Part of a small language model's weights: 7.95M parameters, untied embeddings.
MLP neurons of a small language model. Each row is named by its layer, matrix (down: output weights) and neuron, and shows model dimensions 128-191. Each number is 200 + 20 x the weight over its row's rms, rounded and kept within 0 to 999.
After each neuron's rows, "fires before" lists the tokens most often just after its 100 highest values on Wikipedia text that the model never trained on.

L8.down875,185,185,198,213,207,218,245,216,224,176,207,180,210,200,165,185,201,217,147,206,198,189,183,194,238,187,227,237,181,191,226,199,238,209,179,232,235,216,195,203,223,186,230,190,203,183,206,173,183,185,184,196,220,206,210,194,196,204,184,210,204,214,201,203
fires before: "==", "The", "In", "A", "==="

L7.down819,206,185,236,181,197,188,227,245,187,203,165,189,185,155,210,219,179,168,226,170,186,186,214,219,203,189,207,209,210,193,197,220,228,211,218,194,220,239,221,183,208,219,201,209,178,187,213,206,201,181,217,184,174,190,189,183,195,215,179,178,166,232,209,228
fires before: "y", "ad", "es", "ies", "a"

L8.down463,220,236,196,210,223,196,191,203,193,220,218,186,182,202,167,192,211,216,206,174,199,261,201,192,183,200,233,230,215,216,202,191,185,153,209,216,186,179,192,241,172,211,198,193,214,179,206,201,198,208,200,226,185,223,214,213,174,210,158,190,205,187,214,204
fires before: ",", " |", ".", ")"

L4.down134,195,200,230,229,181,241,200,203,178,196,194,212,169,160,180,214,211,200,207,185,180,180,163,175,207,185,202,225,190,204,223,197,211,154,212,206,227,205,217,187,201,163,190,197,163,193,212,196,210,222,193,231,180,213,193,193,175,228,194,193,215,178,215,211
fires before: "ed", "h", "k", "ts", "ion", "c"

L5.down644,207,187,163,223,198,170,228,195,166,251,186,210,181,172,190,208,224,173,216,157,220,200,189,172,224,223,179,212,175,198,171,202,213,168,193,189,201,194,208,198,176,195,228,200,209,185,205,182,198,212,200,180,224,207,202,180,180,168,240,158,218,212,237,186
fires before: "ign", "c", "oc", "p", "ear"

L5.down412,209,242,215,184,204,214,229,204,206,186,194,214,225,149,195,219,201,211,178,225,206,189,197,195,236,187,157,220,221,231,197,187,222,201,221,169,195,167,150,190,193,198,202,202,237,219,187,208,185,210,198,202,195,209,171,186,204,181,178,240,238,219,191,194
fires before: "n", "b", "mer", " th", "an", "p"

L7.down523,227,194,223,198,214,181,230,185,204,182,220,210,213,197,218,210,204,162,190,203,180,240,183,201,221,195,221,203,171,187,206,186,180,207,196,187,233,186,172,168,217,174,230,197,208,228,167,192,190,171,215,204,203,233,222,220,199,216,205,207,201,156,199,168
fires before: "b", "ber", "o", "ong", "ot"

L7.down379,180,196,212,206,223,214,198,190,204,167,189,206,227,219,201,180,213,178,210,166,191,177,189,179,209,207,198,203,206,216,171,238,174,162,158,202,238,248,198,174,168,181,210,224,178,206,210,248,215,190,186,207,185,196,201,201,242,219,209,198,198,167,193,183
fires before: "t", "e", " in", "ic"

L7.down71,188,149,190,197,187,209,225,185,193,221,182,209,173,197,236,204,204,179,165,175,160,205,203,207,194,221,205,254,237,205,192,160,223,196,199,186,179,230,214,203,195,192,200,184,178,217,229,210,192,195,210,199,162,178,189,217,190,203,216,232,208,196,236,164
fires before: "em", "t", "i", "c", "n"

L8.down122,212,182,188,189,209,195,218,202,195,227,205,208,194,200,197,173,223,229,206,214,197,184,201,185,182,193,185,215,197,234,206,173,207,227,230,221,206,191,207,159,213,150,187,172,222,242,201,209,173,194,212,182,199,199,203,220,199,214,177,195,173,203,198,199
fires before: "==", "The", "In", "in", "==="

L7.down279,188,214,217,211,212,218,201,195,232,201,210,161,222,206,177,186,178,196,183,145,229,191,225,190,165,208,167,199,191,191,185,180,214,234,175,196,209,215,190,205,227,190,210,209,216,230,211,160,219,204,200,190,224,230,218,199,185,194,225,205,231,183,196,192
fires before: "t", "in", "ing", "r", "e"

L5.down860,199,203,212,200,180,182,182,219,204,201,249,213,190,200,176,185,196,194,195,232,226,170,207,153,161,213,192,206,196,189,198,191,215,182,214,212,199,178,206,186,197,224,199,181,217,192,178,182,195,208,171,164,198,219,215,209,239,197,208,214,177,216,205,170
fires before: "ct", "y", "ember", "el", "am", "o"

L5.down785,172,198,232,196,198,245,200,212,205,176,227,208,211,203,179,210,193,174,201,203,174,199,222,201,182,179,188,184,183,197,217,202,214,188,221,186,204,219,207,184,196,201,211,224,219,197,165,200,202,187,181,174,196,209,211,234,153,174,182,179,185,181,218,216
fires before: "on", "s", ",", ".", "==", " the"

L5.down52,203,187,238,211,219,212,150,169,199,188,196,236,252,183,216,231,165,210,213,210,171,200,215,205,210,223,200,223,239,205,164,199,201,202,188,173,196,211,179,193,189,195,210,233,210,210,215,232,189,216,174,195,192,200,239,209,199,205,202,180,226,179,179,207
fires before: "as", "en", "g", "ember"

L4.down865,212,222,228,197,218,183,226,190,192,219,209,217,199,220,197,206,205,148,183,227,226,166,214,223,213,210,156,195,211,205,189,196,202,180,198,182,179,173,206,200,187,191,200,240,178,202,191,219,222,211,186,170,185,223,220,206,173,203,173,214,230,208,167,229
fires before: "o", "an", "le", "et", "os", "d"

L7.down321,182,211,188,217,186,233,240,201,233,172,178,202,213,199,183,204,211,161,145,246,189,190,239,201,176,222,165,193,219,179,195,184,223,208,201,174,180,180,222,206,187,217,199,196,201,211,203,182,203,176,160,212,187,210,206,196,213,178,171,179,242,174,198,152
fires before: "1", "3", "4", "og", "5", "2"

L8.down676,214,214,187,226,188,165,206,200,253,224,237,180,208,212,213,215,219,217,235,204,233,225,213,186,199,189,192,214,216,184,213,171,237,231,210,208,197,193,191,222,188,200,221,205,159,195,197,230,191,233,189,198,167,177,194,211,188,187,210,212,187,181,186,192
fires before: " of", "en", "es", "ot", "ed"

L5.down779,240,210,196,183,245,215,249,211,226,193,180,171,174,215,165,209,194,182,178,201,191,217,195,166,219,203,157,220,223,195,215,201,166,214,209,209,223,196,200,193,209,195,175,214,216,206,207,186,180,237,246,231,205,194,183,199,185,219,170,198,185,236,189,240
fires before: "y", "es", "ed", "is", "s", "ing"

L9.down686,221,247,203,206,223,214,195,207,168,167,205,144,171,209,183,175,168,220,209,201,216,200,207,232,204,221,186,215,171,191,207,195,217,126,189,192,191,197,198,227,224,231,210,199,202,171,217,203,199,205,186,181,172,211,165,217,197,184,174,245,193,181,234,225
fires before: "e", "er", "ep", "um", "iv", "en"

L5.down13,211,204,200,202,204,171,190,213,204,223,216,191,213,215,182,214,192,199,207,225,220,185,178,138,192,209,210,214,195,198,223,182,204,198,232,153,171,179,197,200,178,216,203,198,195,210,192,228,214,179,192,234,194,215,219,181,187,198,208,215,194,201,210,190
fires before: "m", "y", "i"

L4.down620,188,160,197,231,185,213,222,191,181,220,199,215,199,201,171,239,183,219,216,232,205,222,204,217,183,224,215,230,177,194,214,222,202,168,184,219,170,193,200,243,222,204,215,191,207,210,182,199,202,198,212,229,196,228,223,212,188,170,197,187,218,216,200,217
fires before: "\n", "ed", "an", "s", " the"

L9.down655,220,238,231,204,226,238,182,216,200,216,201,234,167,208,210,181,188,208,215,206,195,184,187,179,226,216,200,217,201,213,184,192,161,188,228,233,241,210,228,188,191,213,193,173,204,173,182,183,210,191,202,209,197,202,250,207,204,192,178,195,164,205,217,219
fires before: "y", "ic", "ies", "ied", "iz"

L5.down323,185,196,194,237,212,211,183,205,180,221,216,171,188,193,213,206,205,192,207,224,193,202,182,182,216,243,201,244,207,231,182,215,165,215,200,185,175,196,210,188,210,228,194,186,208,219,198,165,179,177,183,231,202,216,205,191,233,206,187,224,209,226,187,190
fires before: "er", "s", "b", "k", "f", "d"

L7.down37,220,145,193,212,217,199,196,216,223,176,202,197,194,217,211,212,173,209,189,188,231,181,178,234,185,204,182,202,214,208,205,171,226,219,219,193,202,204,207,217,181,191,227,207,225,201,212,214,176,219,226,194,187,181,232,198,177,187,190,225,211,179,151,200
fires before: "ce", "c", ";", "p", "l", "i"

L4.down9,199,188,216,214,196,198,186,209,161,205,178,211,205,190,194,176,206,170,212,210,177,201,207,205,177,174,154,199,193,216,218,213,197,207,189,228,191,216,194,149,205,224,186,208,190,176,190,192,227,227,183,223,214,181,192,190,199,154,188,223,175,205,212,215
fires before: " (", "er", "p", " 3", " 2", "ry"

L8.down811,162,186,199,198,204,228,227,237,214,196,191,193,213,218,168,199,197,216,178,208,195,181,188,199,215,196,166,217,194,195,217,222,225,195,189,228,210,206,194,184,199,167,214,203,204,203,209,209,190,182,183,195,214,203,209,197,205,201,169,195,203,220,196,188
fires before: "==", "The", "In", "===", "A"

L7.down98,163,190,198,204,159,179,188,217,184,229,172,218,182,170,220,248,217,203,200,188,177,201,210,180,231,201,197,181,181,214,220,201,225,175,196,212,170,190,204,163,197,189,195,230,222,218,175,192,199,187,169,185,192,217,192,173,202,205,200,183,213,234,210,200
fires before: "h", "u", "ter", "ag", "a", "o"

L4.down68,183,205,158,182,224,232,201,224,193,171,172,225,203,209,208,183,163,202,187,184,201,159,180,214,192,221,241,190,210,228,156,218,188,215,183,230,170,183,211,203,188,215,222,239,235,195,195,213,158,174,199,181,217,178,181,182,251,178,202,182,232,195,168,189
fires before: ":", " |", "ment", "s", "y", " ("

L4.down734,243,214,164,229,180,227,200,227,188,180,203,205,219,220,203,217,186,186,166,238,197,221,213,204,181,183,197,232,177,202,192,199,176,229,176,164,199,167,192,229,201,218,176,172,188,230,196,224,207,210,173,221,173,210,198,199,173,180,208,194,192,203,178,193
fires before: " the", "mer", "m", " Y", "al", "ence"

L9.down167,196,172,201,221,174,185,222,246,219,225,182,262,205,184,209,200,154,202,191,171,230,184,208,204,185,222,187,204,189,218,203,179,218,190,230,202,173,170,182,215,192,231,192,190,211,167,180,180,160,193,220,209,222,218,191,208,183,221,180,228,235,204,204,191
fires before: "ce", "c", "ic", "k", "e"

L4.down624,203,191,203,193,222,216,212,205,188,222,175,199,157,184,201,177,212,208,172,218,212,225,213,211,214,176,187,229,191,187,195,202,210,196,226,212,189,214,227,218,175,232,221,199,179,223,239,181,209,185,154,216,150,234,182,190,210,162,198,161,207,198,186,231
fires before: "y", " of", "ar", "s", "ed"

L8.down363,166,171,202,215,191,167,239,203,171,182,228,173,157,189,212,198,213,190,223,226,227,193,207,168,182,191,186,215,236,181,199,206,200,176,223,183,211,209,220,224,184,225,235,207,245,205,211,181,198,199,209,205,193,197,212,203,202,206,205,192,233,185,203,231
fires before: "op", "as", "y", "ot", "o", "an"

L5.down688,226,217,189,208,188,208,185,176,201,225,185,192,186,221,176,238,204,191,192,221,188,165,215,227,195,181,193,182,215,215,215,190,216,199,172,200,197,177,175,226,221,191,235,207,223,227,199,205,186,213,200,228,188,191,182,203,175,248,214,215,193,205,188,213
fires before: " |", ".", "s", "0", ":", " the"

L9.down203,195,236,217,189,184,203,201,238,146,193,207,157,236,216,218,160,219,192,215,224,197,190,181,213,201,200,199,192,170,252,209,223,209,195,219,177,211,194,227,184,151,178,229,165,171,157,205,185,171,212,175,220,199,205,241,241,247,227,192,216,197,212,198,204
fires before: "b", "ber", "er", "a", "y", "d"

L8.down475,179,228,175,222,203,212,190,238,198,198,185,176,188,168,195,206,214,256,206,171,219,207,192,221,201,233,203,201,210,181,221,223,199,213,198,174,216,192,215,207,186,211,211,208,171,155,200,182,193,209,166,188,184,244,176,207,231,188,211,201,209,230,186,194
fires before: "r", "or", "ri", "an", "ing"

L4.down385,216,203,184,213,213,232,196,193,193,160,215,196,233,196,176,182,214,202,189,200,217,189,167,203,204,188,158,237,181,184,189,207,201,197,176,204,203,208,179,148,193,242,190,169,173,237,232,205,207,195,187,196,213,186,202,193,215,186,184,219,194,177,236,212
fires before: "er", "il", "ay", "ig", "ent"

L4.down718,226,175,236,220,169,209,159,209,196,194,212,222,179,233,203,213,180,214,225,232,193,226,221,202,216,224,213,188,176,178,208,184,182,231,190,183,246,201,199,203,200,176,226,239,199,210,201,220,200,210,153,181,183,209,170,198,196,185,209,191,171,214,221,162
fires before: "ion", "ember", "or", "o", "iv", "ed"

L5.down824,194,211,189,215,216,204,225,194,185,192,184,183,222,191,173,216,166,208,195,201,183,208,242,191,180,223,177,190,174,207,194,205,211,208,200,213,229,190,206,177,195,191,205,211,213,199,251,196,181,184,201,212,182,193,213,194,209,181,199,199,206,198,223,183
fires before: "==", "The", "le", "In", "A", "==="

L7.down433,225,197,216,223,185,187,192,181,238,149,224,204,250,208,214,216,187,173,182,169,206,171,196,218,198,195,228,223,197,177,206,199,204,224,215,189,190,176,190,215,190,212,230,216,200,178,212,209,221,190,179,184,202,211,190,196,203,223,195,173,185,194,199,201
fires before: "y", "al", "s", "ing", "a"

L9.down472,197,201,206,212,204,203,225,210,213,201,196,182,210,205,145,190,204,198,179,202,196,201,190,193,209,203,171,220,192,205,217,202,225,197,197,218,226,204,188,202,203,180,201,208,214,212,201,191,207,203,194,207,188,202,208,216,205,202,189,201,212,209,205,203
fires before: "==", "The", "In", "===", "A"

L8.down637,181,264,202,202,228,181,199,186,192,198,211,196,201,194,221,190,223,213,212,198,209,209,195,218,189,226,183,232,231,188,217,175,203,197,183,205,173,179,180,185,191,195,221,186,180,192,191,203,231,171,170,235,207,219,247,201,219,192,206,213,149,181,184,167
fires before: "ed", "ing", "es", "e", "ion"

L4.down600,215,192,209,195,168,248,215,191,198,228,188,223,206,190,220,194,191,239,231,195,154,219,233,177,218,216,146,183,185,177,204,202,190,220,207,179,200,211,189,213,210,198,197,185,178,202,188,200,212,198,170,199,198,218,209,214,186,198,203,205,209,239,179,204
fires before: "ed", "ing", "id", "e", "land", "ra"

L8.down465,210,207,225,208,174,217,225,193,193,203,182,179,209,198,225,216,220,185,200,184,213,187,184,237,192,236,214,215,216,196,216,208,184,204,184,170,229,214,194,193,182,221,157,212,192,225,230,188,225,176,185,204,166,223,203,202,190,203,218,212,194,191,201,213
fires before: "ers", "ch", "o", "ic", "Z", "and"

L8.down691,229,210,231,191,198,190,199,171,213,211,184,209,171,188,219,214,198,205,178,175,179,196,227,174,202,251,185,208,213,180,191,208,183,188,228,226,200,191,183,221,183,199,191,177,232,233,161,210,201,202,227,233,223,206,202,215,191,153,211,223,192,198,224,203
fires before: "ic", "y", "is", "ied", "ents"

L4.down317,178,180,171,234,203,196,186,183,193,211,187,166,214,219,212,189,194,209,195,239,217,176,185,226,206,206,157,244,206,182,204,166,157,193,205,207,172,197,200,170,200,200,185,233,213,184,211,202,220,195,181,211,181,206,214,182,207,183,211,219,195,196,237,181
fires before: "n", "ed", "ig", "ent", "em"

L5.down575,214,179,203,170,195,208,186,197,217,184,183,163,209,211,207,215,184,200,245,224,238,175,157,230,198,181,199,224,185,220,186,162,187,226,162,209,216,205,194,188,168,227,198,220,199,185,211,223,193,224,228,205,207,191,210,207,173,172,244,165,175,200,226,209
fires before: "al", "c", "p", "e", "pl", " not"

L9.down362,224,246,215,187,194,178,225,230,216,186,170,197,192,194,191,211,189,189,194,220,171,195,150,200,194,178,187,185,239,204,199,223,182,211,197,187,198,194,216,213,164,205,188,223,199,231,204,228,198,211,211,203,208,230,212,217,206,167,190,221,193,187,194,200
fires before: "ed", "ing", "ation", "hed", "em", "s"

L4.down869,200,246,199,204,163,203,208,220,207,202,196,190,224,171,187,179,215,165,148,230,194,184,204,192,232,182,212,192,202,187,199,200,210,214,181,219,194,184,217,174,184,223,180,218,229,190,219,200,184,194,203,160,238,236,194,188,228,206,193,193,185,224,190,215
fires before: ":", " |", "–", "y", "a", "g"

L4.down472,205,185,218,194,234,199,222,177,205,172,206,197,190,206,181,180,193,177,221,208,180,225,193,199,194,241,197,181,201,185,213,210,208,226,181,209,200,218,172,204,230,169,211,198,200,169,189,224,211,182,221,189,231,201,178,175,191,196,213,214,220,185,212,159
fires before: "ed", "ment", "an", " on", "ing", " of"

L9.down286,196,209,191,196,208,214,219,200,203,174,174,229,211,204,195,203,213,167,215,229,224,178,229,196,225,210,164,191,179,161,216,172,188,184,242,211,216,181,184,206,192,214,246,203,229,195,180,205,215,209,187,223,181,263,171,223,193,173,180,202,205,232,204,187
fires before: "ion", "iv", "ive", "ure"

L4.down461,197,201,200,153,231,179,202,217,218,167,154,197,185,212,188,228,187,207,209,150,175,166,208,175,184,169,160,202,229,199,237,172,217,206,198,177,228,207,224,218,214,212,192,196,174,182,210,205,206,178,209,227,198,193,239,189,158,220,219,222,208,209,190,191
fires before: "y", "s", "it", "es", "k"

L9.down537,198,215,199,194,193,198,222,205,219,176,215,199,201,199,184,224,203,184,168,201,182,204,207,180,218,237,154,172,179,190,151,223,191,206,218,184,230,168,179,208,200,212,205,208,242,194,195,220,193,214,222,149,194,203,194,210,186,180,245,185,209,220,178,172
fires before: ",", "an", "y", " |", "h", "od"

L8.down143,225,187,202,207,193,226,201,183,211,193,216,182,207,216,168,216,196,138,190,206,172,150,209,194,199,202,184,188,226,217,208,207,217,243,194,167,193,235,198,192,222,197,198,184,207,194,201,194,232,213,174,176,167,190,237,174,198,186,224,176,181,234,209,210
fires before: "t", "c", "ce", "es", "e", "ro"

L9.down758,220,230,192,194,206,187,201,241,194,225,195,174,185,180,208,188,204,207,199,179,197,181,207,190,178,201,201,203,198,178,250,238,212,198,233,201,228,167,196,188,163,181,218,170,201,194,217,211,209,186,231,202,166,229,194,169,219,196,216,200,234,186,205,187
fires before: "m", "hed", "or", "od", "os"

L7.down571,244,253,200,193,201,197,192,204,212,184,222,196,178,201,174,172,239,202,205,199,236,185,173,178,222,226,204,221,174,240,180,206,200,218,180,190,169,193,173,226,232,193,216,221,231,195,183,205,189,199,216,189,230,220,204,186,166,208,198,214,165,166,204,203
fires before: "\n", "um"

L9.down352,170,234,214,188,203,228,187,213,208,165,197,191,142,179,224,162,245,186,211,177,206,223,215,175,173,197,209,175,165,228,232,200,208,230,206,216,203,194,200,184,179,208,193,206,215,219,194,196,214,174,199,192,184,186,201,195,194,213,197,197,216,217,196,186
fires before: "her", "h", "ter", "et", "te", "ra"

L5.down357,198,193,179,194,253,192,211,189,226,186,188,226,198,186,206,235,206,236,174,165,199,216,190,195,183,207,234,231,184,194,234,202,220,203,214,242,209,178,193,199,175,209,183,228,200,185,167,200,194,176,218,210,190,191,194,202,227,199,212,242,188,184,191,209
fires before: "it", "ect", "os", "on", "il", "or"

L8.down537,188,178,184,235,194,192,200,191,184,213,199,227,208,186,171,177,196,210,201,151,160,209,184,223,188,197,205,183,201,201,220,205,171,194,208,188,202,193,167,192,204,228,203,207,214,208,162,174,230,215,206,196,182,200,230,214,202,189,230,225,166,224,163,227
fires before: "ed", "est", "ing", "en", " of"

L5.down102,186,184,218,207,199,233,198,185,212,205,196,201,219,236,193,192,213,194,203,158,164,215,189,224,213,222,228,180,204,199,222,204,208,213,177,203,161,212,208,170,184,184,200,224,222,256,228,189,205,182,198,181,174,198,207,172,180,206,153,166,203,186,223,203
fires before: "s", ",", " of", ".", ":", " in"

L9.down730,200,223,200,207,192,187,191,189,192,219,208,235,202,180,193,218,230,228,228,225,216,228,222,180,228,230,215,212,207,188,177,204,189,220,174,184,138,201,182,210,194,209,206,174,229,213,206,162,218,199,189,213,219,211,227,212,209,197,181,182,221,195,167,186
fires before: ",", "\n", "es", " |", "s", "ia"

L4.down359,192,234,187,197,205,164,206,234,224,235,229,204,202,184,202,213,199,192,216,186,181,203,204,179,192,203,172,186,227,202,198,181,182,174,204,198,200,174,162,214,202,219,210,211,246,169,187,187,205,185,181,173,213,212,203,257,204,185,207,197,185,180,226,180
fires before: "\n", "ur", "an", "ok", "art"

L5.down97,180,187,197,228,218,214,184,223,176,195,208,186,198,223,204,178,185,234,228,206,194,215,245,220,180,219,158,201,196,190,208,185,200,198,241,167,180,189,238,208,212,218,182,225,204,188,178,183,219,233,202,226,138,202,215,202,205,156,205,167,228,200,207,178
fires before: "ed", "e", "s", "ing", "uc", "ur"

L7.down764,199,196,224,187,201,198,187,213,194,225,198,196,231,207,219,191,212,198,182,226,192,193,195,209,190,208,227,188,183,201,208,174,178,136,211,197,161,204,196,189,186,208,217,190,213,175,181,199,208,209,199,161,168,191,208,197,198,161,203,191,202,222,209,240
fires before: "le", "al", "o", "l", "les", "or"

L5.down550,174,163,197,156,213,183,179,198,203,162,166,218,205,183,208,193,212,196,230,212,192,200,186,179,185,168,215,211,202,200,203,234,202,198,174,191,190,204,232,204,215,188,174,242,214,181,204,179,194,211,192,199,192,203,194,186,194,211,207,173,205,215,187,198
fires before: "ion", "ish", "h", " C", ":", "or"

L7.down139,203,215,200,233,200,212,215,189,183,202,223,199,211,178,195,203,218,172,210,212,209,199,172,213,228,219,197,251,204,224,222,176,188,193,213,172,215,207,202,196,223,186,164,213,180,246,186,230,188,193,190,158,229,183,202,183,181,220,225,206,219,208,215,171
fires before: "\n", "e", "o"

L7.down637,226,219,167,164,222,212,201,181,168,179,214,202,201,234,192,171,213,170,188,224,209,219,209,216,217,204,193,226,171,189,206,206,183,210,234,214,183,192,185,186,193,198,248,219,200,161,195,200,194,175,200,191,209,195,216,232,184,202,161,150,165,182,200,179
fires before: "es", "am", "a", "y", "in"

L7.down855,195,223,206,193,183,194,217,189,179,231,197,193,161,214,186,184,198,197,220,199,195,183,200,197,197,142,188,211,204,202,191,202,200,185,225,166,172,182,190,200,161,193,191,222,219,196,183,228,238,189,189,204,214,203,222,199,220,191,196,218,208,186,181,201
fires before: "le", "ed", "t", "ion", "on", "y"

L8.down142,197,207,238,223,190,193,199,195,218,182,211,223,201,204,227,198,237,207,209,251,219,214,177,178,174,222,212,197,193,186,164,172,213,226,193,197,208,187,207,201,195,180,229,200,183,161,187,243,181,180,193,165,195,216,218,234,194,188,201,208,225,177,192,193
fires before: "\n", ":"

L4.down683,182,186,194,202,177,174,252,194,173,180,214,204,223,188,208,197,220,196,207,163,166,184,216,186,172,178,197,200,221,227,178,211,181,198,213,212,175,197,169,176,229,190,225,218,244,192,204,172,207,206,188,193,218,193,210,204,215,202,194,222,227,187,192,167
fires before: "i", "e", "'s", "on", "b", "ig"

L9.down256,196,198,196,194,211,207,195,201,195,173,223,212,199,197,153,208,226,226,210,208,201,213,236,205,205,211,189,187,232,197,198,225,208,203,194,195,187,215,203,226,225,193,187,179,184,188,173,167,189,197,197,186,208,184,216,196,192,201,199,172,210,202,212,180
fires before: "ed", "ent", "c", "ing", "–", "ts"

L5.down742,171,228,196,180,195,221,179,193,222,209,198,192,240,205,214,183,191,165,225,204,226,206,208,174,204,216,209,226,183,232,217,212,205,202,194,161,197,167,212,225,182,206,205,176,195,172,145,192,242,190,206,200,229,211,216,209,221,165,191,212,229,208,205,187
fires before: "ain", "ed", "o", "er"

L5.down744,214,213,187,197,180,227,207,190,192,179,213,192,206,191,199,229,191,196,217,226,229,192,193,223,198,198,167,170,210,213,216,205,179,168,186,180,219,172,192,197,183,240,198,199,187,185,196,202,219,160,190,221,193,190,192,214,205,182,186,244,225,205,217,183
fires before: "==", "es", "b", "ver", "al", " of"

L9.down465,253,201,231,204,189,192,182,220,238,237,229,202,172,191,163,182,174,203,190,225,234,229,222,211,217,230,202,187,182,163,198,198,246,226,207,195,207,195,164,210,252,209,201,230,215,220,197,166,208,214,225,211,190,187,214,196,214,190,171,182,210,226,194,233
fires before: "\n", " ", " 11", " 0", " 4"

L7.down693,196,215,200,202,239,189,171,212,203,194,151,221,203,183,208,216,202,210,223,184,139,178,185,178,182,209,190,204,209,185,193,217,230,242,220,221,204,237,221,193,194,201,212,232,214,197,186,182,224,225,226,196,232,196,197,208,216,191,195,188,190,186,202,190
fires before: "ed", "ing", ",", "age", "\n", " |"

L4.down512,212,191,211,184,193,199,230,173,237,193,222,223,181,212,189,212,218,193,200,220,184,191,232,206,183,176,170,217,178,205,145,224,207,171,214,181,211,153,219,222,195,198,169,197,211,194,190,215,175,208,186,248,212,251,203,211,219,194,196,192,177,223,186,171
fires before: "m", "y", "ver"

L7.down53,236,190,211,233,202,177,181,193,186,200,216,172,211,191,169,185,170,175,167,229,168,171,183,200,238,171,226,218,203,179,188,214,207,164,218,192,195,232,170,189,212,219,216,209,225,197,191,210,207,168,165,203,221,195,176,208,180,204,205,233,186,180,197,213
fires before: "ul", "al", "ate", "in", " |", ":"

L9.down441,187,203,226,193,220,228,201,198,142,201,172,193,200,213,203,225,190,175,187,200,177,241,218,169,188,232,191,220,154,182,187,219,205,180,200,183,178,198,193,195,204,181,219,220,210,194,220,206,189,208,203,190,200,203,207,214,182,197,222,189,178,204,169,209
fires before: "en", "g", "he", "al", "v"

L7.down317,205,205,220,213,202,188,190,226,189,220,205,201,254,222,197,223,208,191,199,182,197,201,226,212,231,215,199,222,221,178,200,179,156,152,177,220,186,206,245,222,202,168,241,220,200,184,220,235,226,221,175,207,203,191,190,245,250,203,171,190,186,204,216,188
fires before: "j", "ation", "y", "id", "a", " –"

L9.down717,195,202,189,209,208,189,178,214,200,218,172,219,194,223,210,176,188,215,215,226,201,166,187,187,203,178,195,215,239,209,209,190,224,227,154,175,198,216,217,205,186,217,194,217,202,159,203,222,202,232,166,190,220,193,205,195,201,177,224,197,249,197,184,138
fires before: "r", "or", "2", "3", "ial"

L4.down465,191,170,243,225,186,222,184,234,206,199,192,150,205,184,185,232,223,204,200,172,209,212,220,209,152,185,195,183,215,177,195,219,192,193,219,194,200,197,188,194,216,218,173,181,198,224,210,180,233,210,198,161,224,184,196,190,200,177,228,174,191,199,179,207
fires before: "ing", "n", "ed", "S", "t"